{"num_hidden_layers": 11, "hidden_size": 768, "num_attention_heads": 6, "num_key_value_heads": 6, "head_dim": 128, "intermediate_size": 3072, "vocab_size": 32000, "hidden_act": "relu", "norm": "layernorm", "norm_place": "pre", "norm_eps": 1e-05, "positions": "learned+rope", "rope_theta": 23300.0, "rope_fraction": 1.0, "qk_norm": false, "attn_scale": 0.0884, "bias": "all", "tie_word_embeddings": true, "parallel_block": false, "init": "normal", "init_std_qkv": 0.0259, "init_std_o": 0.00551, "init_std_up": 0.0259, "init_std_down": 0.00551, "optimizer": "adamw", "learning_rate": 0.000701, "beta1": 0.9, "beta2": 0.95, "weight_decay": 0.24, "lr_head": 0.00983, "max_grad_norm": 2.0, "warmup_steps": 382, "schedule": "wsd", "decay_fraction": 0.555, "decay_shape": "sqrt", "final_lr_fraction": 0.0, "batch_tokens": 262144, "max_seq_len": 512, "doc_mask": true, "train_tokens": 1762000000, "max_steps": 6722, "dataset": "wikipedia_en"}
MLP neurons of a small language model. Each row is named by its layer, matrix (up: input weights) and neuron, and shows model dimensions 608-735. Each number is 50 + 15 x the weight over its row's rms, rounded and kept within 0 to 99.
After each neuron's rows, "fires in" lists the words (lower case) most often at its 100 highest values on Wikipedia text that the model never trained on; "fires on" lists the tokens most often at its 100 highest values on Wikipedia text that the model never trained on.

L4.up2781:36 44 40 42 48 34 48 65 50 56 54 43 33 50 44 45 56 49 56 55 36 49 47 42 32 66 48 73 66 35 61 74 60 51 58 57 49 45 40 23 69 58 67 65 58 47 25 49 27 38 30 45 29 44 59 38 29 45 46 51 35 57 68 58 64 72 45 62 51 50 39 48 43 59 49 35 27 34 78 57 68 60 70 41 60 45 50 54 72 30 35 44 20 64 48 53 39 15 59 57 39 35 48 45 35 38 39 48 44 65 60 58 49 15 47 66 63 41 56 53 44 56 66 54 45 56 66 45
fires in: "used", "forced", "by", "causing", "use", "allowed"
fires on: " used", "ing", " forced", " by", " use", " allowed"

L4.up389:63 66 55 59 47 20 18 49 60 71 52 42 88 75 47 46 56 34 31 50 41 38 62 34 50 16 41 99 50 44 80 31 42 44 33 34 49 58 63 35 65 76 80 41 68 70 46 69 20 32 49 39 56 62 79 59 33 63 40 47 50 64 30 59 59 55 44 47 34 50 71 36 53 70 59 53 65 66 79 47 49 60 42 61 59 68 88 26 67 45 62 70 62 53 55 64 47 72 47 38 12 27 52 56 58 47 57 42 35 55 52 63 45 36 36 47 42 54 38 39 49 72 39 50 62 45 39 71
fires in: "no", "noddy", "i", "than", "only", "as"
fires on: " no", " No", "No", "I", " than", " As"

L4.up102:61 41 78 37 39 75 38 60 74 48 32 63 71 74 37 61 61 46 64 51 33 49 50 52 34 25 47 50 57 64 63 79 41 65 45 62 49 44 57 59 51 47 79 42 39 35 40 54 23 80 52 35 57 53 49 70 49 59 51 68 43 69 43 53 25 56 27 51 50 37 02 32 42 39 50 46 40 54 50 49 58 26 55 48 64 55 60 36 54 37 44 18 44 71 41 44 36 29 62 66 44 47 32 78 32 79 60 60 28 58 54 55 42 50 38 60 15 58 37 64 57 66 49 64 39 35 56 39
fires in: "5", "five", "three", "four", "six", "late"
fires on: " 5", " five", "5", " late", " four"

L4.up911:67 61 47 34 52 46 55 37 65 53 35 52 62 60 31 49 39 17 54 66 16 47 49 56 41 64 32 48 45 41 67 41 50 24 65 69 43 65 46 56 49 46 42 63 48 44 42 56 40 41 76 64 21 26 76 63 52 38 59 70 46 49 74 45 65 87 44 47 22 44 73 26 40 65 69 42 44 46 37 58 48 72 28 37 44 58 54 26 66 40 38 49 41 63 62 59 64 76 65 68 26 35 50 74 41 41 73 46 75 34 45 70 51 48 25 71 34 55 55 87 52 25 36 23 66 22 36 45
fires in: "on", "of", "including", "through", "to"
fires on: " of", " on", " including", " through", " to"

L4.up466:49 51 57 64 56 63 53 48 70 43 44 33 67 44 39 52 72 32 64 62 50 63 54 43 48 42 73 64 83 62 49 58 66 41 51 26 71 55 39 53 48 52 67 60 40 34 46 75 62 52 31 57 21 59 50 57 41 45 40 41 42 52 16 69 49 48 49 37 55 39 12 59 38 36 38 42 36 15 42 51 68 58 61 32 57 54 70 16 42 25 49 57 82 43 57 51 70 41 49 54 51 34 25 71 43 39 62 70 63 49 55 52 39 35 43 45 41 41 50 56 30 52 39 62 65 35 66 46
fires in: "three", "two", "four", "five", "six"
fires on: " three", " two", " four", " five", " six"

L4.up2268:50 41 64 40 62 50 34 34 76 34 57 48 37 63 53 50 37 42 68 45 52 23 51 44 71 45 65 61 50 33 34 50 78 76 45 69 40 76 51 53 46 36 42 61 62 75 34 63 54 61 64 42 39 51 29 47 52 33 53 39 31 37 37 51 35 47 77 44 55 53 29 75 33 28 63 44 73 56 62 35 74 46 44 61 54 57 75 55 36 36 36 49 70 54 42 42 48 51 49 77 62 22 59 76 07 73 64 50 73 50 53 40 48 66 67 46 33 39 27 46 62 57 24 61 61 56 56 39
fires in: "to"
fires on: " to", " To"

L4.up1410:36 51 53 60 38 58 37 77 38 46 56 48 73 50 45 47 57 39 71 82 69 33 50 48 38 45 50 70 79 54 32 50 50 62 42 53 61 48 62 41 35 56 40 54 47 54 48 55 51 59 28 55 43 42 69 68 72 60 52 20 26 44 40 59 32 82 49 53 42 42 57 52 62 20 53 15 66 24 59 68 48 54 54 52 50 60 56 62 79 53 60 38 63 71 45 58 35 55 12 56 41 39 37 64 57 39 38 67 58 51 55 50 51 45 42 43 41 24 45 70 50 40 39 32 47 93 48 25
fires in: "used", "such", "under", "using", "use"
fires on: " used", " such", " under", " using", " use"

L4.up2393:70 35 37 73 39 55 33 72 51 42 68 57 42 50 20 55 36 46 54 48 71 05 49 64 21 51 50 58 41 50 50 52 54 65 40 79 76 53 63 22 46 76 00 18 58 58 45 51 19 45 64 47 64 58 78 54 52 54 47 72 32 80 34 29 56 43 26 49 37 72 49 41 44 39 61 47 46 45 69 44 58 67 58 51 52 47 84 39 69 51 37 64 53 56 54 22 15 60 42 21 50 41 52 29 32 37 51 59 63 43 55 58 46 27 38 50 29 52 39 57 29 49 33 42 80 63 58 58
fires in: "first", "state", "chief", "central", "1st", "supreme"
fires on: " first", " State", " First", " Central", "st", " Supreme"

L4.up529:54 44 31 37 37 34 45 50 44 42 49 60 59 72 17 56 54 48 52 64 68 39 71 60 43 37 61 52 44 63 52 60 63 49 40 54 60 61 83 40 42 41 59 57 36 47 43 90 31 58 52 58 39 31 75 72 39 28 45 48 60 48 51 74 66 65 67 64 53 37 42 60 53 21 00 42 45 70 53 53 58 40 24 51 53 26 39 42 66 51 57 68 30 73 26 44 61 39 53 76 52 46 44 62 18 61 37 30 23 67 22 43 38 53 35 39 46 31 23 81 57 67 28 37 51 38 62 60
fires in: "to", "across", "above", "outside"
fires on: " to", " across", " above", " outside"